Weights of a small transformer language model.
Size: 16 layers, width 320, 5 heads of 64, MLP 832 GeGLU, vocabulary 22385, 26.5M parameters.
Architecture: RMSNorm before each block, rotary positions.
MLP neurons of a small language model. Each row is named by its layer, matrix (gate and up: input weights) and neuron, and shows model dimensions 64-191. Each number is 50 + 12 x the weight over its row's rms, rounded and kept within 0 to 99. A neuron's up and down rows have the sign that makes its largest values positive.
After each neuron's rows, "fires in" lists the words (lower case) most often at its 100 highest values on Wikipedia text that the model never trained on; "fires on" lists the tokens most often at its 100 highest values on Wikipedia text that the model never trained on.

L10.gate74:44 52 38 27 35 52 65 32 31 49 37 53 56 43 56 40 60 50 59 53 66 48 63 51 50 33 40 58 53 54 47 60 54 38 37 43 50 59 62 46 48 30 74 51 48 59 51 30 57 26 62 71 60 52 43 59 63 56 58 48 44 45 26 45 52 62 50 43 78 58 64 57 42 42 43 62 73 59 46 52 51 55 35 49 53 72 27 41 26 38 52 43 37 56 34 46 63 66 46 39 41 40 64 46 51 34 38 51 41 74 60 68 28 46 44 45 25 39 50 37 45 39 50 54 62 46 66 61
L10.up74:42 48 58 36 51 64 59 41 41 56 54 43 56 38 54 28 43 59 53 82 58 55 64 54 61 63 63 38 60 48 31 64 56 55 43 48 70 81 41 49 53 54 45 74 51 73 57 35 39 49 57 39 45 49 66 48 53 78 27 50 48 39 45 61 26 55 42 34 68 53 56 37 45 49 50 38 51 58 55 47 46 22 59 59 40 36 52 53 52 70 46 46 59 39 54 41 67 71 69 50 81 46 58 54 41 53 38 49 40 57 54 50 49 63 51 63 28 48 46 56 70 39 49 31 51 56 69 56
fires in: "in", "of", "over", "and", "across"
fires on: " in", " of", " and", " over", " across"

L9.gate318:27 38 35 32 41 70 36 57 65 50 58 67 49 49 50 48 56 66 51 42 41 59 58 55 32 52 36 47 63 52 34 34 26 56 41 70 47 64 51 63 36 43 58 72 56 47 68 74 43 81 53 67 46 54 52 69 63 41 44 39 52 26 44 55 51 46 53 52 73 39 62 33 50 58 41 37 74 28 34 48 59 43 56 52 38 63 51 61 42 43 33 24 48 19 46 62 54 55 44 68 49 50 54 39 38 35 42 60 70 41 57 12 43 47 55 55 53 57 37 54 63 30 36 47 52 41 51 61
L9.up318:39 61 17 48 53 66 31 36 38 58 49 65 44 43 64 45 46 40 65 54 45 41 61 54 43 59 56 47 62 56 42 25 20 63 60 52 43 40 46 68 38 52 65 66 79 83 51 57 60 58 33 48 69 58 53 36 58 71 37 40 62 33 41 57 45 55 44 52 52 64 66 52 59 26 61 72 44 46 70 39 52 48 24 59 47 42 53 43 46 35 60 48 65 55 58 33 54 48 42 35 52 73 52 35 37 43 25 28 34 56 38 48 55 69 54 60 51 33 42 85 47 30 48 40 45 59 53 56
fires in: "not", "all", "state", "to", "any", "without"
fires on: " not", " all", " state", " to", " any", " without"

L3.gate367:39 55 33 34 55 52 59 63 59 50 25 40 26 52 54 54 54 21 52 49 60 75 57 56 51 60 54 40 63 47 29 54 53 45 56 59 56 56 60 40 43 52 46 53 52 51 49 55 45 32 51 42 61 15 35 69 49 48 81 55 61 56 75 40 45 58 42 58 55 53 31 33 52 44 50 63 42 41 50 54 47 63 41 65 54 85 43 56 55 41 64 62 44 55 50 47 51 49 44 52 48 50 61 54 50 43 50 53 45 18 37 59 60 60 54 37 51 36 40 32 48 52 55 55 77 36 58 56
L3.up367:58 54 43 59 39 46 38 41 60 41 46 66 41 58 45 43 53 40 54 70 69 23 46 59 38 64 37 52 52 53 64 62 36 54 64 62 39 53 53 56 74 49 56 33 39 56 49 65 49 67 37 51 32 63 42 47 58 59 34 50 35 34 57 68 71 49 67 46 71 48 46 35 37 47 32 17 66 69 41 41 43 56 51 65 58 55 55 54 69 55 49 65 63 48 48 58 50 38 41 49 59 31 44 54 48 61 67 43 55 33 46 28 49 13 49 49 45 63 45 79 46 39 44 47 34 51 42 41
fires in: "division", "department", "section", "group", "season"
fires on: " Division", " Department", " section", " division", " season", " group"

L7.gate632:52 40 27 66 68 54 46 45 39 40 70 45 34 53 59 55 49 57 64 55 27 63 55 73 38 36 55 34 47 62 67 40 59 62 46 46 62 48 34 64 54 37 58 32 62 61 33 44 56 62 57 37 66 40 63 43 58 47 40 48 40 48 50 64 54 42 55 35 34 20 47 30 56 26 75 47 51 54 61 83 50 36 71 31 29 70 54 60 49 58 54 48 55 39 46 65 39 58 45 62 08 67 78 56 51 53 39 26 46 52 56 32 55 61 44 58 54 58 73 52 34 43 71 42 50 57 58 51
L7.up632:57 40 41 39 68 58 32 51 52 59 58 55 66 46 64 55 39 52 52 46 62 75 47 51 50 82 78 50 32 56 29 67 59 31 38 39 41 56 42 30 48 47 67 38 37 54 42 25 42 56 30 41 57 73 73 68 42 64 30 53 45 41 39 38 37 32 54 51 43 56 45 43 55 64 55 59 57 46 39 67 58 73 77 53 48 47 45 69 54 57 48 38 67 54 60 73 53 41 65 79 36 29 65 56 40 58 61 56 53 39 36 33 67 62 48 40 38 60 53 20 42 36 49 38 43 61 63 56
fires in: "in", "to", "of", "from", "at", "on"
fires on: " in", " to", " of", " from", " at", " on"

L12.gate221:37 56 39 58 40 59 50 77 43 41 43 79 47 48 49 24 42 34 40 46 49 63 60 50 35 50 39 75 58 52 37 39 62 50 54 56 57 70 53 48 32 64 59 44 51 23 64 47 45 43 64 61 24 77 50 39 50 56 65 38 24 38 57 49 61 54 65 62 50 44 41 51 37 46 41 55 53 65 48 62 47 47 49 68 68 67 62 47 36 37 43 41 68 40 66 44 48 47 59 62 36 78 45 43 35 50 21 46 45 35 43 57 72 56 59 45 49 42 72 22 51 36 49 38 26 45 62 33
L12.up221:63 44 67 68 45 60 55 56 58 46 56 43 52 28 60 36 52 50 36 52 52 73 45 40 55 53 52 79 69 55 39 60 39 59 55 75 44 58 63 52 36 69 67 43 69 36 66 57 37 49 60 37 39 39 64 52 59 44 62 64 60 67 46 50 58 46 56 55 45 30 52 38 58 45 50 58 61 64 55 44 25 64 56 77 59 37 44 51 27 11 48 46 49 47 76 37 64 61 63 57 54 61 49 56 49 48 39 62 27 59 67 66 38 48 57 51 45 56 59 61 51 33 58 64 47 47 48 36
fires in: "was", "were", "for", "is", "are"
fires on: " was", " were", " for", " is", " are"

L12.gate635:32 44 55 63 55 53 55 51 43 57 52 45 31 48 42 58 56 58 49 67 61 55 44 56 44 52 46 59 42 58 41 67 38 75 57 48 37 53 39 16 39 72 63 56 46 43 48 41 37 30 38 60 26 52 58 47 27 62 45 38 32 53 62 54 65 36 43 37 44 51 67 57 54 48 28 62 55 58 53 57 59 50 67 58 41 44 25 59 70 50 56 54 66 43 46 36 66 31 40 48 65 40 39 49 59 52 58 27 61 38 33 54 26 52 39 50 31 50 44 68 46 69 57 74 49 51 62 58
L12.up635:60 67 56 55 50 31 39 42 51 57 39 53 36 48 51 62 49 49 44 51 38 61 33 52 63 37 62 60 37 56 81 42 31 61 53 45 50 52 45 46 41 53 51 55 35 58 32 72 61 40 48 44 58 69 52 54 64 40 34 20 43 67 35 43 60 59 45 54 61 58 56 38 45 65 47 79 72 61 40 61 49 55 56 61 46 72 22 61 68 60 38 51 54 26 42 46 44 59 51 45 32 55 46 55 63 58 51 57 42 50 40 58 37 54 48 38 62 40 45 67 38 68 31 59 51 63 32 34
fires in: "be", "was", "is"
fires on: " be", " was", " is"

L9.gate236:12 44 50 30 51 50 43 50 42 72 50 55 73 43 46 31 39 61 53 47 54 56 57 50 34 13 34 51 71 20 54 61 65 39 45 57 47 49 60 44 47 69 47 47 45 60 52 43 57 45 48 80 67 37 39 57 68 44 48 46 51 29 50 54 38 52 49 57 74 56 62 53 53 59 60 56 73 33 72 42 59 66 30 39 65 45 60 66 41 45 64 62 45 43 50 47 69 46 43 57 46 50 43 65 38 56 68 38 58 46 79 42 51 48 53 40 55 36 33 45 72 54 58 85 53 25 57 61
L9.up236:45 47 39 39 48 75 39 55 48 62 40 48 62 59 52 53 38 53 47 47 54 58 45 43 23 55 36 45 51 46 58 56 39 38 43 44 56 46 45 41 42 48 70 66 59 60 54 25 74 45 46 44 47 37 43 51 77 62 60 44 59 84 35 48 32 45 62 66 65 67 24 49 42 39 44 44 52 35 38 54 72 42 36 57 57 42 39 39 60 43 43 49 38 44 50 59 78 63 36 63 61 51 49 51 47 44 75 28 58 43 56 43 54 70 42 36 66 48 53 68 53 27 53 61 39 64 64 52
fires in: "all", "most", "best", "to", "both", "of"
fires on: " all", " most", " best", " to"

L11.gate403:52 41 32 41 52 59 34 46 47 59 52 66 61 48 50 52 55 43 58 33 69 61 47 63 30 53 47 40 66 64 47 65 74 51 51 66 51 61 50 50 35 32 52 48 54 54 56 41 49 50 66 69 49 44 46 41 17 46 57 46 42 47 52 60 51 52 41 69 67 49 39 22 42 62 49 29 45 52 64 33 53 40 62 28 70 59 46 70 53 66 49 45 62 64 49 44 28 41 68 66 60 60 60 50 66 60 42 45 60 49 43 56 54 40 56 50 46 37 37 59 38 70 54 25 60 59 54 40
L11.up403:55 54 51 71 54 49 59 61 47 40 49 60 65 40 39 38 40 66 50 40 52 60 32 61 29 45 54 51 50 66 49 45 60 51 45 54 59 31 63 34 51 49 33 49 38 49 50 55 73 37 56 65 35 33 36 49 36 43 54 69 66 77 35 49 42 31 83 41 38 55 49 36 60 41 41 50 55 31 66 50 73 34 50 39 63 57 48 41 48 60 65 31 45 66 46 67 45 46 64 52 30 71 68 56 49 39 52 59 38 45 37 42 38 47 62 53 46 29 55 66 64 50 50 61 54 30 41 39
fires in: "which", "that", "carried"
fires on: " which", " that", " carried"

L12.gate307:63 62 67 43 54 63 45 47 55 42 54 49 45 57 46 56 50 46 41 54 57 41 40 68 44 62 40 38 62 28 37 57 55 37 52 21 38 40 23 49 27 54 41 61 50 54 47 46 50 48 32 62 39 34 42 40 36 57 61 21 52 77 63 56 31 39 72 41 56 32 59 35 41 28 49 70 49 42 42 56 63 47 27 54 53 42 54 60 49 65 62 60 67 34 39 47 36 51 38 56 65 63 39 68 61 35 38 52 51 55 52 54 35 43 45 42 40 49 57 36 51 42 39 55 57 53 54 59
L12.up307:67 63 61 68 48 48 47 39 43 39 26 56 71 62 36 53 78 56 47 38 46 59 36 41 46 61 56 51 38 60 49 41 65 40 34 54 62 37 57 58 46 61 54 43 43 14 52 33 68 34 41 76 45 44 43 49 78 43 57 58 53 70 36 51 48 40 37 45 62 48 54 45 56 61 57 62 62 73 48 62 52 42 62 21 76 45 52 42 62 40 40 48 50 58 69 49 63 48 54 53 38 77 59 49 55 45 77 47 57 63 29 49 42 48 40 51 46 40 56 62 62 42 57 54 69 40 51 49
fires in: "which", "who", "and", "but", "as", "that"
fires on: " which", " who", " and", " but", " as", " that"

L5.gate50:58 46 42 62 39 48 63 54 50 72 43 53 41 66 70 61 28 34 65 57 43 71 38 35 25 49 49 45 24 45 49 64 59 56 44 55 34 67 53 33 49 49 69 65 54 61 49 43 48 50 48 55 40 55 72 67 50 55 59 49 32 54 44 33 65 69 50 65 71 50 41 40 26 53 37 44 35 55 38 40 36 57 67 55 71 64 55 50 53 55 49 71 61 63 56 50 50 50 36 57 61 39 25 39 50 36 47 48 56 46 42 64 49 53 60 42 51 44 55 54 40 71 72 40 79 56 67 24
L5.up50:58 80 45 65 41 55 45 36 45 32 71 46 33 42 71 49 58 56 39 40 64 34 42 52 52 66 51 46 54 47 54 62 38 62 40 32 36 59 62 66 49 51 48 49 58 62 42 40 78 64 55 63 47 46 68 39 42 30 37 35 64 37 50 47 51 74 48 50 36 39 31 67 40 38 46 51 39 41 38 55 60 45 71 41 58 43 61 61 71 61 44 51 64 60 76 44 35 69 49 53 44 44 33 52 45 46 39 44 61 56 69 60 54 61 49 47 63 53 58 29 44 44 59 57 58 48 38 52
fires in: "with", "in", "voiceless", "on"
fires on: " with", " in", "ic", " on"

L5.gate575:46 25 77 52 74 68 57 41 64 62 49 63 67 49 45 83 51 74 67 50 23 59 50 44 48 35 52 50 41 88 68 60 45 50 52 69 47 53 50 55 63 43 37 43 49 52 60 57 49 40 57 59 36 33 45 45 35 60 48 49 34 65 48 71 39 69 57 56 46 52 40 49 49 66 54 52 45 51 35 40 57 70 45 45 40 38 44 36 61 31 63 40 33 52 54 36 48 74 40 47 64 62 43 51 50 47 58 68 30 49 45 66 65 58 67 38 59 58 52 40 56 39 59 66 50 33 59 39
L5.up575:38 27 63 49 57 56 44 38 63 63 48 47 54 56 47 40 63 62 59 48 51 59 36 54 34 72 65 44 46 51 44 76 63 61 61 60 27 32 41 65 70 47 48 60 54 56 81 58 38 36 45 79 39 58 54 76 40 50 63 49 56 67 53 52 31 51 54 55 49 44 42 45 51 60 54 55 62 42 44 49 73 66 59 50 31 45 55 58 41 39 27 41 35 61 42 35 59 38 48 40 46 42 50 45 59 47 60 33 60 67 63 62 61 66 54 50 57 53 55 36 48 49 49 53 53 48 53 32
fires in: "of", "first", "most", "only", "third", "largest"
fires on: " of", " first", " most", " only", "est"

L8.gate582:43 54 65 40 36 53 46 64 41 56 26 65 40 55 37 41 34 48 49 64 62 47 39 48 39 35 42 55 61 50 23 58 45 56 34 60 57 72 57 57 55 41 47 66 77 54 24 68 43 63 53 61 42 50 31 40 55 60 45 42 55 56 58 56 39 66 63 39 53 59 52 46 23 75 20 56 53 67 42 48 47 51 50 66 69 55 40 64 59 33 49 30 68 80 60 43 53 62 46 52 57 61 47 68 42 67 28 31 57 49 69 50 58 53 40 68 27 47 54 47 35 46 62 41 37 66 61 56
L8.up582:43 52 43 54 50 58 54 53 47 48 56 50 56 49 35 31 49 45 53 57 73 44 56 52 36 47 54 40 44 50 46 61 56 32 44 72 40 40 79 44 54 48 42 52 65 36 64 60 54 59 44 51 39 46 26 46 52 40 36 29 49 56 37 65 38 64 70 52 60 44 63 45 22 44 43 54 41 50 40 19 37 68 28 57 32 50 50 56 43 20 29 48 63 58 69 56 55 43 48 50 57 68 45 55 41 35 45 48 28 69 72 36 60 44 61 71 50 51 48 67 50 41 66 44 40 63 69 62
fires in: "the", "of", "are", "these", "those", "among"
fires on: " the", " of", " are", " these", " among", " those"

L12.gate412:46 24 54 62 56 61 31 42 23 22 40 44 52 45 44 42 60 41 56 56 45 31 75 51 53 56 70 67 43 50 67 39 36 62 45 47 47 54 53 86 69 57 36 30 32 51 30 58 43 16 61 49 56 54 37 63 51 60 53 44 64 65 41 51 19 51 63 49 69 47 68 37 64 44 66 48 56 50 35 40 57 57 48 58 29 51 41 18 57 67 76 51 43 65 67 68 52 59 41 45 52 61 35 34 62 35 61 50 64 54 50 52 46 34 59 24 35 59 55 66 30 38 68 43 57 59 37 41
L12.up412:40 26 54 53 43 57 70 74 42 52 33 51 21 43 47 71 63 41 42 46 36 50 57 58 63 50 51 42 56 45 74 52 55 52 51 73 52 65 51 35 22 48 63 35 69 52 55 48 41 38 49 41 60 42 55 55 54 53 56 62 56 61 36 47 47 73 32 25 61 31 80 50 41 34 55 36 56 56 71 39 61 54 50 37 48 52 54 53 58 67 63 63 39 70 46 65 33 53 24 32 24 46 45 60 58 53 40 40 53 60 25 38 47 41 55 42 60 35 67 65 75 36 42 27 68 66 62 51
fires in: "at", "after", "during", "on", "post"
fires on: " after", " at", " At", " during", " re", " on"

L2.gate605:65 44 36 65 61 60 50 53 54 59 44 50 76 45 34 33 52 29 51 53 41 36 68 41 57 11 58 39 54 43 59 46 57 51 52 34 51 30 46 35 54 33 56 43 34 46 69 56 52 46 72 54 47 40 48 41 49 48 41 38 56 62 32 28 36 70 56 53 33 60 53 51 59 62 32 41 52 41 54 62 62 50 54 65 41 52 57 49 60 44 38 25 70 62 45 50 47 38 40 58 38 81 53 49 59 33 43 31 65 44 64 63 39 57 51 29 54 48 69 31 40 30 47 39 35 47 35 62
L2.up605:65 58 51 53 43 52 53 57 51 59 57 56 45 58 33 52 33 67 16 55 64 43 26 61 58 45 36 56 53 47 50 66 42 58 53 37 68 85 47 65 47 72 48 55 58 74 62 47 55 51 39 62 52 39 50 63 37 58 53 52 50 54 50 39 49 56 66 54 32 64 61 27 42 44 42 63 48 57 51 07 45 73 44 74 60 44 47 60 23 45 46 61 40 36 28 43 55 41 54 64 65 40 63 63 38 46 46 66 59 64 38 46 69 43 48 49 27 57 58 63 48 44 44 57 37 46 47 56
fires in: "were", "was", "is", "had", "are"
fires on: " were", " was", " is", " had", " are"

L10.gate31:35 43 52 46 43 64 53 80 36 47 49 59 22 48 54 54 58 44 42 55 58 71 34 45 44 56 32 50 40 53 48 54 24 52 49 50 51 50 53 53 65 71 59 11 70 44 47 39 69 64 59 44 27 48 39 57 47 36 49 50 59 58 50 43 35 64 47 60 43 59 17 24 44 44 63 49 58 58 53 56 56 64 52 53 54 54 55 44 44 76 67 66 36 65 65 51 54 66 50 66 56 70 44 60 32 31 44 87 61 50 46 60 46 45 67 61 47 46 64 87 37 47 46 33 52 72 33 48
L10.up31:60 60 44 58 63 50 61 34 39 41 32 47 42 72 69 71 63 49 52 55 31 58 56 86 63 53 40 70 38 52 51 35 52 48 35 56 67 27 61 46 37 32 43 24 59 30 54 69 60 31 45 55 43 57 36 29 41 49 41 37 52 55 58 41 51 48 49 47 42 63 62 60 42 47 31 52 61 53 50 30 53 76 58 59 47 62 53 68 31 55 50 48 48 46 59 60 53 51 62 54 48 64 64 58 64 37 43 40 71 50 59 58 47 37 71 38 37 42 46 62 44 33 52 35 36 63 65 51
fires in: "at", "of", "after", "on", "before", "since"
fires on: " at", " of", " after", "at", " on"

L3.gate61:39 46 50 69 75 67 39 69 38 44 64 39 30 66 58 63 36 31 41 47 55 77 52 49 46 63 24 55 56 73 62 51 47 65 62 30 56 57 60 66 50 59 44 47 59 44 43 60 67 54 59 62 68 36 61 55 52 33 30 55 47 58 68 44 57 50 64 57 48 33 57 45 34 64 61 62 48 54 45 71 48 45 60 77 60 42 67 52 48 53 27 42 55 53 60 53 35 53 36 50 25 65 48 61 69 41 66 33 74 59 58 55 53 53 35 45 51 58 52 41 70 67 41 76 40 55 51 46
L3.up61:62 34 33 51 52 70 32 45 63 49 26 50 45 65 65 59 25 41 29 44 53 35 49 53 48 56 61 51 45 78 55 62 57 35 50 67 34 41 43 44 65 57 54 28 43 67 35 41 83 52 50 45 48 45 36 50 45 47 56 56 50 70 68 49 41 54 57 64 38 61 36 54 29 70 50 58 59 51 40 70 26 49 29 56 45 43 25 62 47 54 56 47 44 49 69 46 50 43 51 55 42 50 56 41 40 59 59 57 64 54 67 30 38 64 47 53 56 78 51 31 41 54 55 59 56 63 65 40
fires in: "to", "from"
fires on: " to", " from", "ers"

L11.gate145:49 49 69 59 41 41 41 55 47 49 38 43 43 45 46 43 40 49 62 51 54 48 51 41 43 49 55 62 48 56 69 63 53 58 55 68 44 74 49 45 37 57 38 60 54 46 48 55 67 34 55 72 40 42 25 34 17 48 69 35 50 56 74 54 61 49 52 51 62 56 40 52 18 74 51 52 51 21 63 74 54 67 54 43 66 48 30 48 44 59 20 46 48 67 50 58 59 54 42 41 69 46 34 61 53 36 63 46 48 53 43 61 47 27 50 51 37 47 54 65 36 61 37 51 32 41 39 49
L11.up145:39 74 53 44 48 51 53 56 50 40 62 55 68 45 57 57 45 42 46 50 44 34 39 55 49 39 57 70 41 58 71 41 32 39 38 47 62 32 59 68 64 51 56 57 46 79 54 59 60 45 62 45 37 58 40 61 53 58 66 31 80 55 66 45 51 50 56 59 47 62 40 39 46 37 47 49 52 40 63 34 39 49 61 64 62 48 65 41 59 55 44 30 40 58 61 36 50 75 67 72 59 44 56 32 45 59 36 50 63 39 63 37 31 34 36 52 44 47 59 34 35 55 40 46 68 67 53 50
fires in: "is", "was", "are", "were", "example"
fires on: " is", " was", " are", " were", " example"

L11.gate208:46 33 38 51 49 60 42 37 67 45 64 59 54 57 38 49 59 42 57 61 46 51 55 46 50 42 27 52 33 46 32 58 56 45 40 49 31 65 59 41 43 38 52 64 58 56 51 40 48 45 51 55 39 69 56 36 62 41 58 55 68 67 59 54 53 52 51 43 63 53 42 50 49 22 40 45 45 46 69 46 31 53 58 36 41 73 57 61 56 73 50 54 61 85 51 34 55 60 44 48 25 46 35 37 72 57 43 49 33 59 31 47 67 40 58 52 14 50 54 53 46 54 59 52 49 57 73 60
L11.up208:46 68 38 54 68 53 87 27 61 39 58 33 42 52 41 42 54 43 51 29 36 32 70 64 44 42 50 53 67 24 26 41 53 49 39 35 51 59 58 56 61 42 76 69 57 30 65 49 40 56 52 58 57 57 33 41 42 53 55 29 36 58 42 39 22 53 64 54 65 63 31 66 37 45 41 48 58 67 58 43 58 47 65 36 34 63 70 38 56 48 42 61 71 48 44 59 45 59 68 61 46 35 47 47 67 43 57 40 39 48 27 43 56 54 50 46 31 54 42 31 47 71 54 38 39 70 76 65
fires in: "in", "on", "at", "a", "over"
fires on: " in", " on", " at", " a", " over"

L5.gate79:45 39 55 36 51 65 49 44 48 43 33 45 56 55 64 47 70 34 32 35 66 50 66 65 60 34 51 38 58 47 31 51 43 64 57 38 50 47 66 55 44 58 54 64 41 64 58 66 57 40 34 38 56 63 44 52 67 44 52 53 48 43 48 59 50 26 50 28 70 25 76 35 44 31 24 22 35 45 52 42 51 56 37 56 60 75 62 47 56 29 45 59 46 50 40 56 44 46 60 45 29 63 59 66 68 53 47 32 50 61 47 63 50 76 60 47 51 33 43 48 58 53 49 56 55 46 42 42
L5.up79:23 48 51 51 52 50 59 33 52 62 38 52 79 52 68 51 51 73 41 54 25 45 49 46 46 34 41 49 46 51 25 57 69 56 57 54 53 60 73 33 50 53 52 40 57 50 70 40 43 72 38 50 40 55 50 39 62 61 21 66 50 72 30 58 32 45 53 53 52 39 42 53 38 26 49 27 62 57 51 38 54 52 53 56 55 29 49 65 55 66 54 35 45 54 56 51 74 46 47 35 38 59 40 48 50 32 49 63 30 52 62 62 45 65 56 45 44 51 50 52 39 69 57 59 48 61 62 35
fires in: "in", "early", "into"
fires on: " in", " In", " early", " into"

L3.gate49:51 32 59 43 44 59 37 59 29 55 61 62 45 59 40 39 55 31 57 57 49 39 55 53 54 66 59 70 48 31 42 45 46 49 51 39 32 53 47 34 67 39 55 44 46 58 64 71 56 68 61 52 40 40 63 84 41 63 48 33 47 50 58 72 40 38 45 44 62 53 68 39 48 68 37 55 39 42 55 64 52 58 40 40 58 48 47 36 52 31 49 36 24 58 43 41 57 53 82 49 59 56 47 57 42 51 70 46 59 46 59 52 32 55 33 37 60 54 47 29 44 33 66 63 26 42 43 34
L3.up49:62 38 72 28 57 50 33 27 52 64 65 53 46 41 29 49 44 52 53 44 43 58 32 39 41 63 52 58 39 46 23 49 53 36 38 52 56 40 46 50 74 26 54 46 58 55 60 59 48 46 44 37 72 53 52 80 51 50 44 50 46 50 47 61 59 66 30 40 27 42 59 50 55 49 32 46 43 62 29 58 66 36 39 70 40 44 33 34 56 52 61 17 43 67 42 16 37 62 70 60 70 69 44 39 82 44 47 62 59 78 40 56 64 76 56 44 34 55 53 58 33 55 28 50 37 38 69 53
fires in: "first", "only", "best", "third", "last"
fires on: " first", " only", " Best", " third"

L9.gate529:49 43 46 43 62 61 74 61 58 35 27 40 54 53 69 45 60 63 65 63 43 68 59 49 57 55 39 50 48 43 43 45 41 45 44 31 43 56 60 67 30 36 37 80 69 53 56 28 57 38 41 50 50 57 52 71 60 55 61 58 44 52 48 37 46 40 56 73 45 53 47 44 34 47 67 51 48 67 49 52 42 35 55 34 80 37 43 48 50 52 37 61 72 44 61 59 48 48 53 35 57 60 50 71 29 67 45 56 38 45 31 49 48 46 35 40 58 34 32 58 40 40 61 32 37 34 63 42
L9.up529:62 42 45 48 63 61 77 58 63 59 59 48 50 49 55 56 48 67 62 70 60 38 62 61 46 42 54 75 49 34 24 44 43 53 57 53 54 61 74 57 53 65 51 54 58 14 60 67 60 49 44 55 63 44 51 49 48 79 41 36 50 69 48 53 27 57 55 48 64 39 55 44 47 41 48 36 41 63 45 50 57 44 43 58 52 45 59 41 57 46 36 67 42 43 57 61 61 36 37 40 67 84 50 41 63 44 56 42 49 34 39 53 49 56 37 52 45 61 52 46 48 58 46 48 64 24 43 65
fires in: "in"
fires on: " in", " In"

L8.gate206:51 29 39 46 52 49 39 37 42 68 58 63 56 51 41 54 34 56 51 25 43 56 32 41 28 52 60 63 47 59 32 55 67 65 42 55 39 30 47 38 63 51 60 40 28 45 36 59 60 60 25 56 31 69 52 53 47 45 61 40 37 44 88 59 18 51 71 37 52 60 46 51 45 46 42 20 75 42 50 67 57 53 44 75 43 26 60 49 52 43 58 27 50 52 39 62 39 51 41 53 52 39 43 75 38 47 34 60 52 31 42 52 83 47 54 46 53 45 57 39 50 43 48 65 68 64 61 34
L8.up206:42 53 55 29 86 25 40 49 62 71 58 56 44 49 50 54 28 39 63 46 37 36 42 40 48 44 70 47 33 49 49 67 49 43 41 44 53 42 55 54 79 45 73 55 57 42 68 64 62 33 61 42 42 70 49 45 33 52 47 56 51 40 40 77 39 50 57 51 35 40 60 50 42 38 54 46 72 37 62 65 47 47 55 56 34 41 42 69 45 51 28 62 34 48 63 39 43 60 44 53 50 38 46 85 38 73 53 47 42 49 38 49 63 63 49 35 50 76 42 65 61 49 54 44 54 45 50 42
fires in: "of", "one", "first", "last", "other", "only"
fires on: " of", " one", " first", " last"

L5.gate170:55 42 38 55 67 44 68 44 54 50 44 46 54 46 42 53 53 57 66 71 63 67 29 26 37 41 61 53 54 52 41 49 51 60 46 51 79 40 35 51 46 38 41 43 43 47 42 54 59 46 40 60 58 80 44 67 53 40 21 30 45 38 50 40 74 67 49 53 51 50 65 55 61 45 36 89 41 47 49 24 41 57 78 59 50 41 44 47 62 27 43 56 54 53 44 61 56 50 28 41 30 50 38 30 33 47 39 30 44 69 34 47 61 52 42 36 14 37 40 49 62 54 44 48 48 41 45 30
L5.up170:75 63 53 46 51 42 48 24 47 50 52 43 55 41 64 49 51 47 63 51 42 27 68 55 41 38 66 45 52 42 46 43 50 47 41 38 50 54 33 45 46 28 58 55 55 43 44 54 53 57 55 72 73 54 62 51 51 51 26 46 43 34 18 56 35 43 61 54 53 32 55 58 41 52 61 70 64 52 55 67 62 63 57 55 58 53 50 56 58 52 67 51 58 32 45 26 67 37 65 59 75 39 69 51 53 47 46 48 48 64 68 52 56 58 56 65 47 36 58 55 55 64 29 42 39 69 50 63
fires in: "between", "around", "up", "over", "on", "off"
fires on: " between", " around", " up", " over", " on"